python train.py --num_attention_heads=2 --norm_place="pre" --init_std_o=0.0561 --beta1=0.9 --lr_head=0.00826 --batch_tokens=32768
MLP neurons of a small language model. Each row is named by its layer, matrix (up: input weights) and neuron, and shows model dimensions 96-159. Each number is 128 + 32 x the weight over its row's rms, rounded and kept within 0 to 255.
Before each neuron's rows, "fires on" lists the tokens most often at its 100 highest values on Wikipedia text that the model never trained on. A number after a token or word is its count.

fires on: "d" 27, "born" 13, "te" 13, "e" 10, "ional" 6, "n" 6
L4.up228 [102 109  49 145 145 151 142 143 100 123  97 167 143  68 156 135 120 127 222 132 119  87  97 138 191 153 165 171  85 123 130 111 168 115  94 145 136 121 104  58 129 128 181 165 167 202  64 151 159 126 168 160  93  97  51 106 142 111  84 136 139  70 139 166]

fires on: " political" 13, "ative" 11, " election" 11, " debut" 9, " chart" 9
L4.up143 [113 112 103 194 141 175 132 118 136 117  65 111 147 108 140 175 139 132 110 106  48 170 135 158 113 164 125  83 113  81 113 153 105 130 147 185 153 146 127 109  79 163  93 133 185 182 121 131 158 116 129 153 137 140 128 172 119 162 155 132 157 139 170 142]

fires on: "sp" 17, " exp" 8, " see" 7, " ne" 7, "ue" 7, "ize" 7
L4.up884 [136  95 136 139 118 112 169  93 174 176 187 104  96 118 132 111 101 125 126 112 127 136 120 112 168  97 113  73 158  95 140 101  68 112  67 101 117 137 133 154 115 167 134 122 145 112  85 129  95  97 148 192 164 154 122 169 110 143  47 119 123 132 108 135]

fires on: " C" 22, "el" 9, " (" 9, " Par" 9, " Car" 7, " Man" 6
L5.up426 [127 129 143 131 129 137 144 102 219 122 112 192 133 135  97  66  92 115 112 134 143 138 134  94 128 128 125  92  95 212  90 117 126 121 136 110 145 164 124 173 103 114 119 178 160 131 152 134 127 190 120 118 131 123  80 101  86 113  79 117 152 111 163 172]

fires on: "f" 23, "w" 19, "==" 16, "." 15, "d" 14, "e" 4
L4.up686 [132 126 133 152 133 155 148 126 164 110 114 143  95 109 119 119 115 133 148  89  89 119  74 117 165 174 122 129  89 176 154 150 161 123 106  93  94 140 109  95 169 120 181 138 169 169 120 132 132  52 140 155 119  94 108 116  69 146 120 125 106  70 107 191]

fires on: "\"" 47, "s" 9, "0" 6, "or" 6
L4.up587 [164 135 116 100 159 154 159  84 132 188 155 139 136 142 112 188  80 149 132 124  81 109 127  94 148 122 135 147  84  99 111 118 158 176 107 172 167 124 104 143 140 102 125 167 107  92 141 139 140 134 156 101  85 172 131 117  99 202 154  86  57 142 155 122]

fires on: "." 48, "\"" 19, ")" 17, ")." 13
L4.up762 [132 131 116 113 118  94 134  69 150 133 138 125  79 154  74 114 104 150 134 126 108 121 100  83 127 128 120  90 194  52 116  45 197 153  87 160 109 108 131 146 129 102 158 133 153 202 110 175 123 130 129 147 111 156  99 125 117 148  99  57  73 127 134 129]

fires on: "=" 24, "t" 22, "ed" 13, "==\n" 8, "h" 7, "y" 4
L4.up958 [112 126 112 143  98 114 199 145 215 123 119 140 112  65 132 152  87 137 116 161  73 117 120 146 156 192 167 123 150  55  73 114 104 168 161 130 141  75 114 167  89 150 130 144 177 150 128 113 144 114 108 160  97 134 115  59 108 157 141 117 139  67  79  98]

fires on: "m" 24, "re" 16, "\"" 10, " in" 8, "G" 5, " l" 4
L5.up657 [124 144 102 155 180 108 137  79 134 136  88 168 142 126 146 167 115 102 100 112 107 167 143  99 148 153  68 102 104 116  99 161 108 114 157 194 133 124  91 165 161 154 123 137 153 176 112 123 142 136 120 111 145 144  99 155 122 159 139 153 105 151 131 106]

fires on: "m" 43, "c" 20, "ro" 12, "re" 6
L4.up455 [137 209 104 136 160 141  68 125 140 134  73 121  94 105  74 136  89 133 145 113 124  86 160  62  90 148 127 139 102 126 123  90 145 135  98 134 145 176 136 136 164  80 174 124 122 116 152 116 132 114 124 126 152 112 112  77 131 127 173 148 144 157  40 169]

fires on: "ic" 63, "t" 18, "h" 6, " Ab" 4
L4.up112 [134 140 106 151 164 132 175  93 176 151 119 134 105 108 139 127 102 170 104 142 136  45 110 125 134 172 162  90 115 107 104 133 143 117 205 107 162 171 105 124 108 193 114 134 152  83 122 116 172 124  88 126 156 185 129 155  97 151 153 131 151  60 116 176]

fires on: " |" 16, "ro" 15, "re" 13, "ric" 11, "==" 9
L4.up462 [149 162  70 132 154 130  89 195 117 120  66 105 129 134 133 143  72 114 161  96 193  71 120  70 116 136  97 117 118 153 139  38 106 141  69 117 122 231 108 119 178 127 119 147  18 149 130 135 154 142  94  95 103 184 154 114 129 133  97 140 149 178  79 157]

fires on: " and" 26, "\n\n" 25, " |\n\n" 10, ".\n\n" 8, " include" 7, ";\n\n" 6
L4.up308 [118 124  86 124 117 153  66  87  93 140  56  97  91 182 119  97 115 128 114  72 119 154 172  95 104 116 124  86 141 127 134 132 165 106 163 141 137 134 161 158 189 125 160 160 121 127  74 100 124 147 105 128 127 130 149 125 190 175  76  95 121 169  93 218]

fires on: "n" 14, "m" 11, "or" 11, "am" 9, "re" 8, "p" 6
L4.up893 [151 124 141 107 110 144 112 134 155 126 105 108  66  47  84  93 124  88 194 128 145  83 202 103  66 134 130 126 142 140 123 129 159 150 125 155 130 190 138 147 214 104 128 184 140 155  85 142 160 104 107  85  86 156  83  62 127 128 139  97 138 109  67 155]

fires on: "." 33, " |\n\n" 12, "," 11, " |" 6, "\n\n" 5
L4.up113 [127 129  89 132 114 135 106  66 124 148  97 107  81 150 137 128  83 101 142 131 128 135 209  93  94 140 189  86 163  91 108  67 159 107 156 182  96 139 110 154 142 120 139 172 141 142 106  91 177 134  76 111 178  88 114 146 124 181 108 138  95 106  27 147]

fires on: "\"" 97
L5.up2 [124 105 164 122 115 152 143 106 160 147  16 147  89 124 133 126  96 128 115 156 109 151 110 121  92 149 142  74 138 115  99 123 178 129 138 228  73 133  81 176 160 156 165 129 176 131 128 128 133  93 139 118  87 136  86 122  81 150 122 124 101  97 165 125]

fires on: " there" 31, "\"" 22, "riter" 8, "h" 7, " services" 4, "tt" 4
L4.up364 [157 120 104 165 144  99 176  94 139  88  70 120 129 106 134 112 120 128 187 103 140 122 179 104 104 133 165  74 124 169 164 116 136 111 105 117 108 154 106 133 133 165 145 126 124 101  73 141 131 159  99 168 127 154  92  97  77 123 126 160 136 103  66 172]